Weights of a small transformer language model.
Size: width 160, 5 heads of 32 (1 for keys and values), MLP 640 SwiGLU, vocabulary 2048, 4.77M parameters.
MLP neurons of a small language model. Each row is named by its layer, matrix (gate and up: input weights) and neuron, and shows model dimensions 0-159. Each number is 128 + 24 x the weight over its row's rms, rounded and kept within 0 to 255. Numbers have three digits each. A neuron's up and down rows have the sign that makes its largest values positive.
Before each neuron's rows, "fires after" lists the tokens most often just before its 100 highest values on Wikipedia text that the model never trained on. A number after a token or word is its count.

fires after: "ic" 21, " T" 13, "il" 11, " O" 11, " St" 9, " Ta" 9
L3.gate378:174176080150101106111164118166122116103129105148129100120139089132132135120177113145086157119133099139137104119108110116126108143138126118135154107115140090112140131107107195150123134063150141106119114110100125114090127152127136134152090110109125153124137172145149107141158124141113127139060140160105155110122078087133099149147102121151134081153167141172104130147149141103100146131174170148145123124133090099134146134113128144115142105150119151114109127121127096169111108158156095
L3.up378:114138144121102121132157122098111120147150129091093161154130053116121125100100128158131155099171112135136133132115164154139126133153168137137103103109127112139120139152125144090119095138130125115070103128131153176109155147128151100149149133130091091120157138147128118129153109121098145111114129098077170148155128116132116139070172132099076128121129095144101146168096166168131155147134133116119139150146063111112144143097137112091174134120134113128117155168074099112128130115125125

fires after: " pa" 12, " in" 10, "ve" 9, " con" 8, " pre" 7, " sub" 7
L8.gate590:124140138111134126189177128080160118131101118138105165157145112114137153112136152158159151111159122133135143112109114124123155153147126121102140063150131122140088159144109143094126118121127117078111118140116153128146143114129132161129135134158117103105169120104140134146136135131129114124138127119133182128157094130091141152200093178137146145162182141132155160139177115116104116103149095140158124109139080132116179105111069136119163112151082106120120141090124157113126142138119112
L8.up590:098123083149127118129095107140148080132115098129105152139148091109119123131121167135096145110130102158133130104158116116109116109095127146155119163141114120153134125145193131138132118139154105097120122135151127112162211093104092111123151147145072103136136107135121079111149159153121112118128100181121112133175099090141155107153158139114136146098112120081170118120143125123122102095115103150133112078145096119165125138087103132086146123115139162127169106101138112153123135130121091

fires after: " T" 20, " Al" 18, " Ta" 8, " K" 6, " se" 5, " Th" 5
L3.gate334:139138108106143125122145135160103147088159136160127160122146111113135102155083112105049131060155141166136148133104103147143103124126132152129119137171117120132131115116129120096114108109114136117142098105085087118110121140136116138125054110141168163125119151146133134125158123150123131155119154147131139140131084112110128135134132101105135116133160146183109128101116125177110148133156116134133132122171171092133169101083103087074126157157093173121122094138118121117130112143111090
L3.up334:106109105119159171116089113139097101097130121125097170098171091137141096122151137140111133137111132120134113164096178119128153156107140118120128139164105138095139162115155130161149142134070111148103170141090160143097117126127144145162093158119108119109163187121121119140130107099098135122116132126117141084090113122118111112117088148080066091093170143126124161104146120159110126153121131088127140111122138116124113120125129099127087101117132141120101121142088155115135115188118162

fires after: " " 18, " Ma" 12, "-" 9, " un" 5, "re" 5, " ma" 4
L9.gate6:124121164108145113144084108140105120118175127118110123133155114125115151135133165142093188091151098132147150140159121129110137126136104124123122151132120093131107138126120119179108149136124152104134139104143101109150135143111129118127136098133121137101131182132115147094141146087177062122101123122087121096162088143137163137130168120151116096141151114130123149135175123117158101124134150086175137153122094109134142112112154082141098159168157126068143114142141105192139119125073117
L9.up6:152163150119128122110112181079130145135126158139135124133087097160110135144137137104083144110122143143127154117166136154138158146120117116157083150153078181131133150131126134131150136108175084119120098174185113109161112161130133110128120148138086144123195121089101123145129150102142161097139125101095080139138108166136137136135153109149086133153159173064134158104140104142095116090134125115104121134129154148118129120124096130141118141129095154116098122129149105159142114154135121

fires after: " " 23, " a" 13, "-" 7, " G" 6, " m" 6
L9.gate435:130139119095141104157164122119130120121125122158128097131104137107135134091178141107178124136081103154145168114133115159112060137114124148105112098115105106124074162133107131095134114132151121166153107142138138096123114158116135133092124144120129111164140157158115122162077105174119171169156112141161139114093116114143109090101134099142093163153128134141135145103120107151129153114154114138108123126159150132122140167130121115144101109162121119072154092180140145107110134173138080
L9.up435:158159114161098118158158099118067147137144104125119081134132129139169108140121102096092124135129144130122140166107113147104119154113130143127111125109073116101113110145114096148167131146177108132097160134116121132129117117148122134154155136154108094069095095131143112104120134168108145139135094102143106136138112126144125172125107099151149111096096104126150169117157171147122144124135190096116094130123125092119147102152118135158133120090058139130099121141083138124106094114159090

fires after: " " 75, "in" 4
L8.gate131:096173106154154099110182123148151119149165126127114130122076133128139147174089114128143130122163133121141158117162110125116137131132142086106167124092122149091119153119120114112118185146165130120151098097147124107120129149139106118107133135157121118118099144156151149155114134153123125107090102139144121105147127152116126098167108125164084089146105099164114103142111083157137135108128123131174140152107153131129148157119148124181110114140114138104100093082108170172137085180119084
L8.up131:116152117176126137119123148125129095126128140108160173125120095124125122151087135127167132162104105152102166144153157110091142105139191100158115124072132158139120130151159126127132111092134093160117162099152122124101150116114101117164172187148143113106132138132162107088160128120114139094148130086090132103125119140112144161165122151144097118074091139160119107143132128159112101100107122136120167094131155119127149166114138148106092114149144154137093166100124159123107104123121162

fires after: "20" 35, "–20" 16, " 19" 8, "19" 7, " (19" 5, "–19" 5
L6.gate278:085158143132156130166147096135151115153110100161128124135095186132145116153138147139150122128108128111143158114164149103109169113101138149083098120111125129148099113168147116131132149127143120143149099147130153143141143106122102159119137115108131139157162127120151136144131109174117084170113126147126139082118127129143141131173157111165124148138137118126158102168181099117125102155087094089095141176151107109125154156144131163151093094127114078110138137079188125146137106109105091
L6.up278:105129119149118106116097102125161147122121091112143088112096169149103121131101152141102171136135140101140141167144155135119111184156148156136093183114156159125130154137112085080125154154146156133124139111123079114134136074146155131084149123114130136131142085089142110104150159149121107155099094105141087128169087138104140084123084075122134110139157144161146189123156100135144126097112114119123111121142107130121129118099103145151154151117093112096127128112116136116089124126117135

fires after: " " 69, "sa" 6, "te" 5
L5.gate109:107137149144168119110103140111145144110151143135149078138118128095145118104098126091134103092111139137138122102160171109140112141153127121152143098131141144122148122153126150124141173084166112111092126146126140146142142099116125152147104123130126109112118131107136097102119143133120119166113102148084222115114152072115105094144118131102097132117171119138127106114152145089100162163196116109142123158114124083147159090119135172126124116161115111141135127099125128143092150072097107
L5.up109:135112113117083105137132159106118120160152099132130143140057147150142117129098128132123122104131175117113123065168135190133129133146120115134120108139121124141089120088136103077138140101105124113183128153141154118085146153077104126115131128127137095112154119097094144115120089188151107113121106091119131115134156159100169125114104122171112102153140121122099113130105129128151135141108161162134119096156155113131103138124133135106095114153138168099133132140127149130088107166062116

fires after: " no" 11, "y" 11, "e" 10, " A" 9, " se" 8, "bo" 6
L5.gate118:120100118126165148139092127147156133144108133127145109122136144140127126141115145112091113132147141124139088176110109053130148156146113117108125137114163138122111146120160079136135146116138160144135111080156090149152134076116104127122122119131126134179135115160170187122135125117127147152085143159113135093097080143153155156130147166118183127114167118120146137126168106123113102149169137160096126126118121125131104112111078085157114110108070142077139125120113141168149104125118150
L5.up118:111065133105121128182114144143113171118104133133131143072145144110146102159169174102109094131115085132123128143139131065138087103164128164116111100101114139132143124137147143132136114158121120114156112096145156172141139154133140190120114130136076147145133132142167122103139106170141129122141119178122128140147111117133158110103174138107094131121143116144156139098119114091103118069124106163124115111136085138117130097129135143094141165122134110132143154157177131171098134121108113

fires after: " 19" 23, "20" 16, " 18" 10, "50" 7, " (18" 5
L5.gate72:130170148138108115129134119108150124127167107138138092140133149145110146147129129158100140085085163110118184138137121141109135136159129135138156136144109103168102103155139096138182149135109172133139161130095141137197122112068143125128144103183092118145116118150190095140147097102094107146104101107129132107111103123080145111148113139109149105132144139142154122143097120120158146132130097073146150127150141160131108167152110103130131115145100107110117165135164096164156129148106106
L5.up72:125102120126136127151103155139158176157107105151126068144157148140111118156166144152093145129171119145171123126127147093119163163120117081139132169094128170121132114130119118127123119180136133118073174137118087099117135092116133084123134125119140190156135129101164160112144164113126105147090098106150113126147142154146141169108128155140107164115180131110116124136160152130131124140138134120115130105147136064135110148127102070142092140133165123108112156120157106142128149114150123

fires after: " S" 22, "n" 21, " H" 15, " h" 8, " North" 5
L3.gate215:140138110142125123088137083089149146108130151144113125161146102106163101093147106146124150105115164134160132138091123138118095114135117094133165103103118063128099115153127147172115092128102104143164122107146066121133127153127130170136108120126115108108108126140166152151106143134111125092116093158151142147123108121093122158098180110094075148154117113131102103090120142124129127190129108173136124113182107113119166129129106109101137101124158134087099131135177120150128114154132126
L3.up215:138128143148107142088153087106132116155125124116150086144110115113090107107171139160157127128108164147132179118131137114119117141097106117137187173080108152117125098140102128158087127163115131155114107128120076125146133156137122108144181138125130126094104151092139135164138153106119134092121127120125071141129122127112150129081137122150094147142135105134155155118100149131188132119095155145126157068178130088089168122123140146145172109122157156122105097142140124130126114132108150

fires after: " pre" 16, "ve" 14, "w" 8, "te" 7, " sp" 6, " at" 6
L6.gate17:110146167109150155134111100162107119168124115154106106138164131124126160157166145147126136055158128158182135140111117125106115145138141108078157135127149113097107116159162159136162126192136127124127133100133102143161134131121106138116160127155107105128134118134180162123137106090121115137128128174170122113071113137088144118161168146085099117149133103134103092129175113130082114142105126109149138146101094163125160121132122127171126168113117116099114112132145136121166109106142141
L6.up17:126117094150107169126126120112118115155147098127146145138159124102134121173132136127130102138148080108147084139151130130143116134145161134158118124129130126120161135142163134127092154147159085123110136141115112132142162152203112144113168125109076142134110121159114131129158122140081089136072130155090149099110163096119136168140121156119122129117157078110146083107085110112123169129127101160112088115112120090155123139134141095122187124156128103136110130126129096152164143092176149

fires after: "-" 18, "o" 15, "p" 9, "{" 8, " un" 8, " M" 5
L6.gate237:122120066131125094140154138141142156131132122147121144163127147091151123102104136113152134130109077154125125129103153096184128122151152116113167120136147120124090105146112152116120108092110095163125132099168139123138106173123141110123132100140088124116100135112098132127104195114099128116155127124130170133117096099152101120178118173159160114197147135140110127166162096110128164106103154137117097125130112111149146093089149130115153142140103088112136117163127142180120132121175111
L6.up237:089126103140117158115125191108100157121082115126131110123120164133080103070152130142119153126141082160097168080149140132142117152129119135128087146153126144187106088115150162133125099129132159145122128137097127100134105111119093114073136100149106155092142155132106118119126163135110122142137122097157110132112136142132149114143124139104109136109163101068123136114155122144133153117068146110174114091171078147134133098141113115115120134143145137106106124153095141170131150104147108

fires after: "e" 21, " a" 13, " A" 11, " " 10, "n" 10, "E" 6
L3.gate259:137087137110143090139125134151140168138111100126127121103124145098154129127113106117113129104158151131158096163118111148161091151105133161144144106151088123129107110098135047167110094140149143117128114111115112166171103101110108135119121111157084128147115108120144133128125110153159108135105135131105126142142107131076139125166181149111129150099166102133142179138110074125095121117134077173095123110134129123111153147082093116128131120119114142101062119151137132183149129133108134
L3.up259:124104133112134084103112145138131119116116105176117115135075094117178151193096157112102160139140107154118094136111112173112129139128115124116120159170154127148100101100164123132118150176133139115170090116123103105121170117133112145136119112164135138104154137124093104133143123146161125117146139111177099194111107117098092134149167128142163133160086083141155140129141135166143118132103142146093121136181118131133166092134146116153118131175133158143112128112133157114101102144136136

fires after: " " 31, " C" 11, " Pi" 8, " c" 7, " Ma" 6
L9.gate171:150139115176168084161096126118125152108115145114137143142110092126140159126132114111133153093133173168123160125148147115093116116170108129112122085076105111160084154158115157136144178075101107089089120103094174102137129144108128150088120132125141126084153117115094139133106127100117141127126125130119134096150146139096089103128128163122115125162131159166162126119152139117170095116123120111129084113141137092153153142104138104160135158114099132109125091149168141098114165110140119
L9.up171:126080129170145130141146141115154078069119161078101153123106098115152099128142134101141145138163132132160132161147149119110173101141115120177093154135071100140135141130112113146121133080121078134074111121102127148080163113137153098110131121105096159113122119108119144113137158129148116160140155168146131119132119129173140117091117178110107121127181130096122153163121121086116113140131107175117125135089130110137145149121148086124132123110114154136097102121145131129149135136081112

fires after: " " 24, "\n" 15, " G" 8, " \"" 7, " se" 6, "D" 5
L3.gate551:098139098116141117150176140073141114132101108146106164139123168109158128143124113103143153107088122154139097105110132114119126149137140120106097136108086107090097160112135159158107082098129142158096139155121090117147110123121105151095125110133070106142144110135196191103128132155152120144097129102148160112160146140133124129157128138148140100138156126155131167143108155131129134093139093126127140153087099116131162121132151092121079072123140153117079120101138145150116103140124150
L3.up551:138132107121110083130142134084110125141101140145098120129105108139100117154132142089147123119104170155111123111130105180105146104128122130111068187130138129155136121126156105146105137118124186163112136122129144111103131124126095131131087094109086109157136156097123139131103137097122152146149111076111098100089084156123139142153110136161141100110155110134179148109155115112159128137093110128124139083118140100188127146094155088153087116145113139126116099126106118104098151102104075

fires after: " an" 20, " a" 13, " A" 11, " the" 7, " is" 6, "s" 6
L3.gate85:152098136175147095180169130150160161132099156125170119113092168120120129142132132117114167146155110115149100071120163116145068118151115096133132144089100112139068151107105102135147126125134104128158108131154149117177138142127118135112142143130132149099116095145176162157133092125099120125089148126114147122129094097095141147129171175125127123155151102110139120153147131110126109121146123134139103136119097117092142175100128092104114158123086119100140122124104158109135101101104086
L3.up85:112131115151157121139129156161116140163150128126155152136116153110147137100122135114156113140138121128137090058099125140131163116143154150087150115124141123146122117114129110135160166145161148112140169176102096115103139118148072184060130109121156144145118143139124110121139121163154088148123117119148109160119145119111088144133121124137130160160140175112134131134102144113108156112130074080127158156148111139105118130078119143090127125161095178124122084139107112121105141174119180

fires after: "\n" 22, " M" 9, " H" 9, " h" 6, " m" 6
L3.gate571:156105106140143095125157111137097122121101117167085093129146124169121151121105135163130139135146131148141158110141123125142190143112105071158119076169097077105101136113146092138172136128113128126139121135099089129131133147099157167155082109129125077075177107137176125126095115133134125087155148096129106097168134137105131143113115173147105134132113141134134139152138147122140107148109151129121122169120121090123135143140143141097103078119111108115170127157140116130088123086115121
L3.up571:116173208120130099140159127130094102121113136137103085115150098137129185112121152135078119125141114120135166141119098131128136110137128151113116144144129145146116138129113138109120102138139123117096090136107120119108134181139095108146107134127145147120117112075128131132122172152044124100149129116111116115155136137126157139124127148118051124122104087064089150138095114128111140122129127133162148119084128137138181139118142156151146134148168118177092135150161113112128117149113156

fires after: " A" 18, " Sh" 8, " de" 7, "de" 7, "e" 6, "le" 5
L3.gate43:121164138088137135104117078128155212130115129134099186132128110094153090134104129124078112138134089128128123123123127103146128129118132132115090116108142103126124137135131109091138093163147113126135093099140094117124093139094090112180137069152134126176162106151127157139128112142115123103082131138095127147123155106118141173156147105130110109108114126111120108160134136131123135115177099143139126137115106113107108134137090073163117158104114149092089129153115173143100099096127127
L3.up43:143068124098138145103091149138114144143132106152088125141171133148177115172094150106163111135134111135117120084139152148142124164157102171120134094140094088099126146091180127101096160142154134108123111118121143125150112100129122139110117116139160116144174137180098142112141111110140134121150100113137136112087134119139150103171130111138161156089103102129124144075132148086159125137178122148129164146112149116118143158082071109118087079125120130121114132110135101125113127113132117

fires after: "==" 38, "\n" 30, "===" 9, " (" 9
L6.gate582:123094111178077136135157099104152109153094118118149122128150136123145119142122121088122151124133154167136141115140093160151109122154123109112099106144144139137112148118123151117163123142126140133136123106142150137086118121091123138125139141134150144166082112116121158101123154148163119147138148112128147137131137116124094054161153100134102144106110169144140135140165079132123103168139147159100150104062115154195110138109104096106117076143126114124167111118134119193148112125087091
L6.up582:150168117128111124156159115125116114126139127157135129146138123101131080089106122098106080149131096122096096140116103124155081112122118119157108137130107110117128131124159130081115153100092139129079107093140167126148108106148148107081133127141168131120098121150149129090188114126168148126116126142102141126142153104121147128182132131125168103140141103127148138141110160155132163161134170108118114109144075123134064163131106123122106140161153178125103107112160102151184136087116134

fires after: " Mi" 29, " I" 13, " mi" 8, "fe" 7
L5.gate294:104106120118169163117130095161152161151110135170189117121133126115150135063134136099107140068142110150158104106120162099103116123130112103090119146104126104120130117128138078140122109116138189109119071114175104153109095134071135140156134133145117165129124117166144116133091121157114139126128107101120138132137128173114114113140130140126147161126155119165140089110134105137120129165119123105137118122152161152171118100096106134063155134123103115122090121145136088144151144145150142
L5.up294:117131151123167127142116146150142117104135130123088125098133149156127181106153114124126122139131153149121148127129130129120148150141116110117160128132147156131135110149099106168161194152139151165128124160193095128085143162128156159100113160119092117147141120111111151131092130191170154137161131145166125140074109124145127094114114101129158119108124144151098136082161167133128130127139083137184171143150157137144175097097155084147150106140122105134113145120125124103105149159129106

fires after: " " 62, " 1" 7, " c" 5, "sa" 4
L6.gate525:114148146105157083152089158123141107107090133149108114158126128130169118102108112106139186128136113144123121171155135100102117152125134141089141147102133130130088170151134118136175137096131081116171109126130136117118158115108174147135117143085132123122105111123120112138128132101173140109154130147096113149098156100108173110166136133155098106159147119144105087115185118146105120133132074131111181138112136131184120101133148111155124173134089122116132097143111081138113144116092110
L6.up525:116126080178118106159120136121124144107096163080122148114149149131114142155126109109158140108131129139125130129135154121128135162164106077154131123118124119118116126106139132085122135057102183140134132138131158117086132135100068133126156149148158125158136146102126119110093094108144119155155142111129119112136087124112137122091143177158171134084148132153088142170122127102122193119159129111142089137111117139102104179116119127129105097087132142087104142090132142092112135095138126

fires after: " F" 12, " C" 10, " de" 8, "b" 7, "ri" 7, "c" 7
L5.gate394:138126150136123129141150126166151130124118172182155089119128116115101130138109111143106121095112154101182133151111127105132134097128097136147137128122137126160135140147096141140175168114116163131176136108142111114130105143125106186138073115099097081155098126138139141141105190101132121214159136140114147110132093123142107144143146156123116118128143111118087089089118093114090125126134161134120103127141103105136191116146118149132170135136150121077130122115128126111120126105158086
L5.up394:172084109130119146082131123110094174156096145125137123177122085129108107129105128163117132146083119110142079161124159123120139152154112126161162162122157115115140146118118118135114158145115183101148111164133131128135103097125141138113122139132123099138104166113136132140124086100170116172141139162082112146143111163163166117157146145107152167124151158117119119109151154101125137109106166128085118166124139108136164089164112083117145192105131133134114127111109155130144144105162122

fires after: " " 21, " Go" 14, " |" 11, " P" 9, "|" 7, "-" 5
L9.gate456:067156146160158182147120103106129146141119138123170136111124158140124149173119128124158160099139173144116167106114134070112148125165117134101168122087120087113128077112100156130156137134123120128140128106144111080135139164088113122095116091097133176101150144098147137156125089121126114143170097130146163142133123124110121146134110135133135149132126107128152130110115132145150140133142117128159095107105162107143130167160181145124127144166151090075143081101132141141137091152131109
L9.up456:093145127133090130062121137141146113093131132108154121150117145129125093136131104142108121126174161122102151139155150173146097139133162143111128125132119161125164106129136132149101094091091109134105093056161127118090129124114107159151190100159090121106113126160127172089063134116120105122114115159127147115134138133098108160131159127148113093125121118152125109144106118130095136118127134131121117135119132103166113141079140118144122136140126105107100153082149073123116168083142092

fires after: "\n" 24, "e" 18, " " 12, "tra" 6, " Y" 4, " V" 4
L3.gate609:102145105145113113167170153146128152136135120133103104092127125162116148157078081115152111116110135152113140127126100146094125139136103105135166096140134139139141127157152076122108123148152163112127124093112116179138148113102139149127085144142097119127157082120156119139136127156157107104074112135099138113069158152053114133150124151120115134138093115142126112136108144159156147151100103160114138140160181155147128173127122147123145141124077151130114148118097157130081140125141087
L3.up609:118161108155112125130155144114138117093130149142105134079136185145115150099081140134165105119115143127109104122139136139101142128100130096105129136114091138100156137137135129124118127168123100134158145118103114119110104171122112101177140115141109118124134116151128104163128113156126136116137111110166125123142166106126102046158086127097137102135092117135152115159145131156127120155106101152179140144191111152076148129157167159165122110140161162159141112130116171101083149162128104

fires after: "==" 40, " " 9, " =" 9, "\n" 6, "ly" 4
L6.gate559:126147132165086140149197143102117137144105091141120098138151160116175096146107110144134148112148100167109111119138088117152134133145110107118163127184121133147104100140164109108104129096145118137135092149113137121157116128116134145097102077117099117130103134114168163110145177117155091124146139149173179078111133155126104128181109132113139104142149141082155122179114104116125152141097156117128145095137105107155165145113121124129086108160130144089139129140144122120129090125099109
L6.up559:156136145102107135151142123146109048115122137138124123134166091105128158116129138081098151114146132128163119157141154165101112178098180123140091168123113150128117117118098164128137170099100116126135110083104122157123162107139153154109129167153130118123134098124156135097128123108126142150107124116121115122164070171101164084122135098101135137126151148143166146166131131155093146106140116148117128115095119139161096143073124158136132137132132141093124097099169149119102114141085155

fires after: "la" 12, "ra" 10, " de" 10, "ri" 8, "ve" 7, "e" 7
L5.gate355:172125135091142146130131160149092088125106127127144163136156109126129159102126122116147094157112131150154103171146150137134118136176113096151106110124138146112104178130108159147123136082133144109164100106126091144156084132097110156162131147165133079150134152166145134136080114095108170104100150132094153090086133142165138133137157123151128146168123112128177120157148115160114147092156137139150122096137158110139139083086107159124140132102145118108122121104134142146080145117155098
L5.up355:133140115118123119089147134194114152120116152132091169103133091130149177122159162132121125117093110131126100136126180143138157120109135136115147153142120144113128104163148118098114140130105091128120148102130141102118129105105158117135125175132147082159117164124118102096122094090147108150127136162171113070106161146085121165139124209113172132120125109156108118176166140126112117172150135130087125112118119115126126165120139123102148168132121125119110108117162159133132115102111083

fires after: " I" 21, " C" 11, " Di" 10, " mi" 7, " F" 7
L8.gate489:120133151178191083128158140105124150149152143101135120113102112107125132105164117153133130129131142136122167089157147092180128136148120096172150171127133148129130144097124096129139140157104155113108130084142130106119129141124116147108110123129151140079093107118106153165142101133134119142142102085133159156162124097136093135150140151123147135121086112117119118130135108170111132149134139076180146148140156108195121118097117092119124151137090120085083162116120110105085130169143152
L8.up489:105135136161145133138115131142127092109139128156153092125115151157122139113155120144173132152118138142145152119161147134142117140086103114130178101122147135150129126112172102152152088169141097113051175144138136122138102160124128111119084110076131163131200143117136137143093145133087140166142123130195118129131134142143163145095112121113123130158147136104096153129120128115136153150189138097157122122149106146134148113149123163116103110093131088166142116156109148115157135127115174

fires after: " " 50, " |" 5, "-" 4
L8.gate599:128139149142156126090122159143094085126149157151136146138137131106105131128094125162109115112104146094118141140181122134146098114131093104144136124080158121111123168137143153139111126135119169179132155122098101102132129112107097149116133119106123127108147151083105153158115119149105120117084117121156142111149076155080102098101146109155096085156165122165142132110134152127105117124141120107135120113174084178131131158157137128152069103149130156121076184113169117147132132140117113
L8.up599:140110126130147113177106175097112091129122121118121150140103149152119153153095117127146129175114077098135109151128119122137174087160131092107144118113116148107158148141121150119136175108123112153098135138165099096125142136159122087135163129083129107152173153132100122090114115145116105105149137145144182134082102142120144122179141134173133096149127166132182174138133118118150116108135102120124120103115078131115145134116162136145150093143083123082112181156105111133124110128140131

fires after: "au" 12, "u" 11, ")" 11, "ig" 9, " =" 9, "ick" 4
L6.gate368:161148146124136096170129161110113124103160117123156127103148147104141144142144147144188106151142122104134145093172153169117125101167135130103122119158158114150104142128123129165150122136164157118111150149127174157114104182116097165139124109110128111116089105110140168198102176139126106142136129140085189108101136136143144134171114118111125140140147156142145128182133115089102169113084125129126112113135116128146157142096159151120117101120106125112140163085114118132086135125156133
L6.up368:105152152094117124174143109159133125151140108105134117136143130147150139156118132178113126105168181109138091067130113095166155152103092135128117145142143126088147144138120098107152127162152169106104123111132192165135133117099127073136094153106083135124151106119159135124106099132107100139107094139150113152186128098093107150110091105118163102094153116094136175107090103135139132157151124134131121112144132144136169110102129140155120176107124136112120140130116110108135133122086128

fires after: "A" 26, "I" 16, "E" 11, "O" 8, "e" 6, "B" 5
L8.gate217:116143121099163111104112102152117148144105143175116164107150147158152093156122134120131131104160129107189141133103142123135161094131147142140116052125094149162119099172133113106146158189151152105138101082172136139143061137118123151121117103152140116140153132151084129119073150142134142117134102133107096116138123151137089098132133090130090141137168110125134133135123098127139126143131110135124198127103124121124177142135122126171107115112090112105121153100126121147151144108128109
L8.up217:171132144124099083135131116127151098133113152146146139093103131108193142128127108083148113156127156148177125127104115109102119134140109142121118116158098139114135126076125163104114135113103144122145106141142152116125176105119182162119133159183162109134158171147104123079114109165137160137103144186124139141135102095164157134129113121127113171128099106117136085099143125108116125116122098138112080122131109119103131108117115078109111084124143158105083138121137120109133116083119083

fires after: " well" 15, "," 14, " known" 11, "en" 5, " such" 4, "n" 4
L3.gate592:128140098140131057109132155105103139125117109103162115143140170147144200087096120092087138131149148137163110098126132141147149118116116118122114152115143098152074128108126136122128118139126088145156133117112138133101123181142114109093132134145132160119139110130121143145110135137134114140149133102161143130119158110149160054129149132080109122086128085126093109142131151114111097152186126163069132123092156116133104137085151104119098155080115124089119128168140121113122123137116127
L3.up592:151138114138068110119141158173120125123164122119115106131098101160131153161146112192099115103097134112094090110131124164137113135112107108110158141130136109174143115077162069080083117137111128097163111124127113149129125147111109140120123143131104132125131113143155138107109110117083110159081136070105096144133143127168156119109142115169136153108092141112157132165132106135133115102114133136132179113103137116144157129117120168136116105099153134151117070104127116145117081095111124

fires after: " " 25, " M" 17, "y" 12, "s" 9, " un" 8, " X" 7
L5.gate417:081102136123142125149074160143163167097145108100099103159103116137113165112119155158155126128118116105091151134125156127122099137135138133077145112122153151131103131138086129117162153122115112154153119123189135102125130175095135141111152105137122148127077133155131105163110137126138111088090121136127108152114101141135130129166149122177087107166128171124129106097101163119109132160152111128179169151156140120121157116144135121146132099124142118071115076148098123127123089139132173
L5.up417:129113128160091129133099138114114129108114072109094103120140151140084159102163131139159137140156125065129068107127095162141126120098143142153120148102137178141135163135136115097125111115107134121122143094110095130140110139128130100084130110135099143143107132084098151123146151159102121159144120119099090118147176149122132110114126126110088118139162151145187154128131125114140147100130082126169095079157100156129145147159142150150139151118115090111135097128128161160077110120163157

fires after: " po" 19, " comp" 18, " mi" 14, " un" 11, " Po" 6
L5.gate132:134149085126139111135144127117158134123175148104160127136099096085150128101134085152099137092165093128132103102134141095150089142126164109114143149157139134124130129129117137151080166131175106131120155109170085120121139174104090115140135135155126116074104108151136123157152151140121097128112125140127125152143094139124101119219117130128115098128127118169130136135131129144112130152121107141153105135159126171121135118090157091089148146132082121128146138144135166102109150096192103
L5.up132:089124129125148141128107153123136099084104148085186169141118083128099132149113114163157124097074151182125147127103190140140138111132095151128117163115143125141122109149156150127113151114120107118154103140135140095121108139116181108120183151059112102143139119161169124146113147110120133122091116121130161169112112123132086124130143143162124157149103154141122134113165121124122094105114153135123127120149137130126134122142090155107104124160184141095131110157135082107141143100143090

fires after: " " 76, "-" 4
L8.gate568:130120135145095115145131133137124139166106087147138124140142144122149147149165094117163128100119138153138142147153130145104095133112087140124119072139104096150106189164113098100110122164122127140123136096166135127154089102075111114111082125103128108099164133101117139145163117127139086141164135107109106121094125129105134091136146130141091156139113143099130076109144148093097157137153134121129126172181162095126116065080143129167133117172139157111101123101115149139129121139093125
L8.up568:072158134120090084171120113134098094104140135128129107154110145151129156134106117085163130159156092122142092106135142136135119161140114093129123092078106115128132143125087116078182120120145110122111120122118070058192106115127112136102106125128145159140185136093140153115121111114140138151102144106145118104167135126130119090133118159116158119122126093136132119140107149161160138113125151142106084122123154086160139104130090090107151107121119148119129159117098100102126130112125146

fires after: "d" 29, "p" 10, "ip" 9, "ol" 9, "al" 6
L6.gate447:132140117141134111137181103139148128130126157145124124135145122126128158118129115121089106130128143098138144181119105095150118116120106090114093097135101075157138120152098143137115096071143141136123126160145165143110094096150095150080131132110125118132119128100125144094135100136142108154084125097084165083190128131110133158116103113091102154142095097108088091106085168153137140114114161113095143159110118145161123119093125162128150112131140105152172098158162122140135087114157141
L6.up447:150191109155115109134140097103140110105107104138120136108085092126100141141121128164077156136121144077119120111185079126134128130109123128085093109142146161119111137133149103115130104139148117135096127121105167124083050109138141135102112101122137170115137113168128112121121118140097157194124111085101173110130145136143115146110134132148114111141098118150093086130123087149167145111119106131136157149075121115108110119146121158153117147133141080119123112125138131122144128101158165

fires after: " " 53, "-" 8, "self" 6, "s" 6, "te" 5, "th" 4
L9.gate470:109114124128155156146146124152138133151126115130127136132120109100121159163106096110176136138110152112123123140165154114133087097138143111139131098128108118131085115120098135134132084111121106120146139103147103152124100133083136132116138081127136140126072120155121129110102095143134108136082115162159119085106132129096091137115126076117070116108169150141082138173139181113143183110185105162147101127118151124095141143094150147103108109141117122124103108137103172179145083155115128
L9.up470:144146114111152168156108128141104105170145102109096148110146144138129090114113152138124107132094161145125084169187195147097141130107167119137145156148098165128116096143170179155133124126135089137140150141174134119085117140104137117100145181113124131114117155164083165108136113137155119127090133102155111109129127098162108176145144164135116149114109119108153128166149151127103134131135118139114155137119146143144090115138150114145098089130133122168107155108135157139145141132079157

fires after: " d" 27, " G" 20, " W" 13, " st" 6
L5.gate489:106121156143132158127146077120122128126153134143127137125102100095164135178134089077096129136152137104129120162160164114127137125141101130137153111157141135136119138109056151165126115111117149146107097144110118147180138104102116117152140111115114150121133107140153126123094150092136142145139162138133135119122173164154120122127133150067171191141187126131135119135075131132154129109128124167105129162123137114084114154200128108094121109165114132126159117112166107144111145148131107
L5.up489:104060152122136126160140106181136118065156126132125103149110145115111101136102105138103139128104149145117152125126103120127128149180170113105155161131126136097123104123086124100140198146158142132126167128120106084164124152140094097110113119165125140164112138144108089136149127160157157136145136124113152108124120103150140144118132094135173116134156116158113135113120156126179117129092099143159121130133149149076133148092118125139090151130165117125131099127130131127045122107143126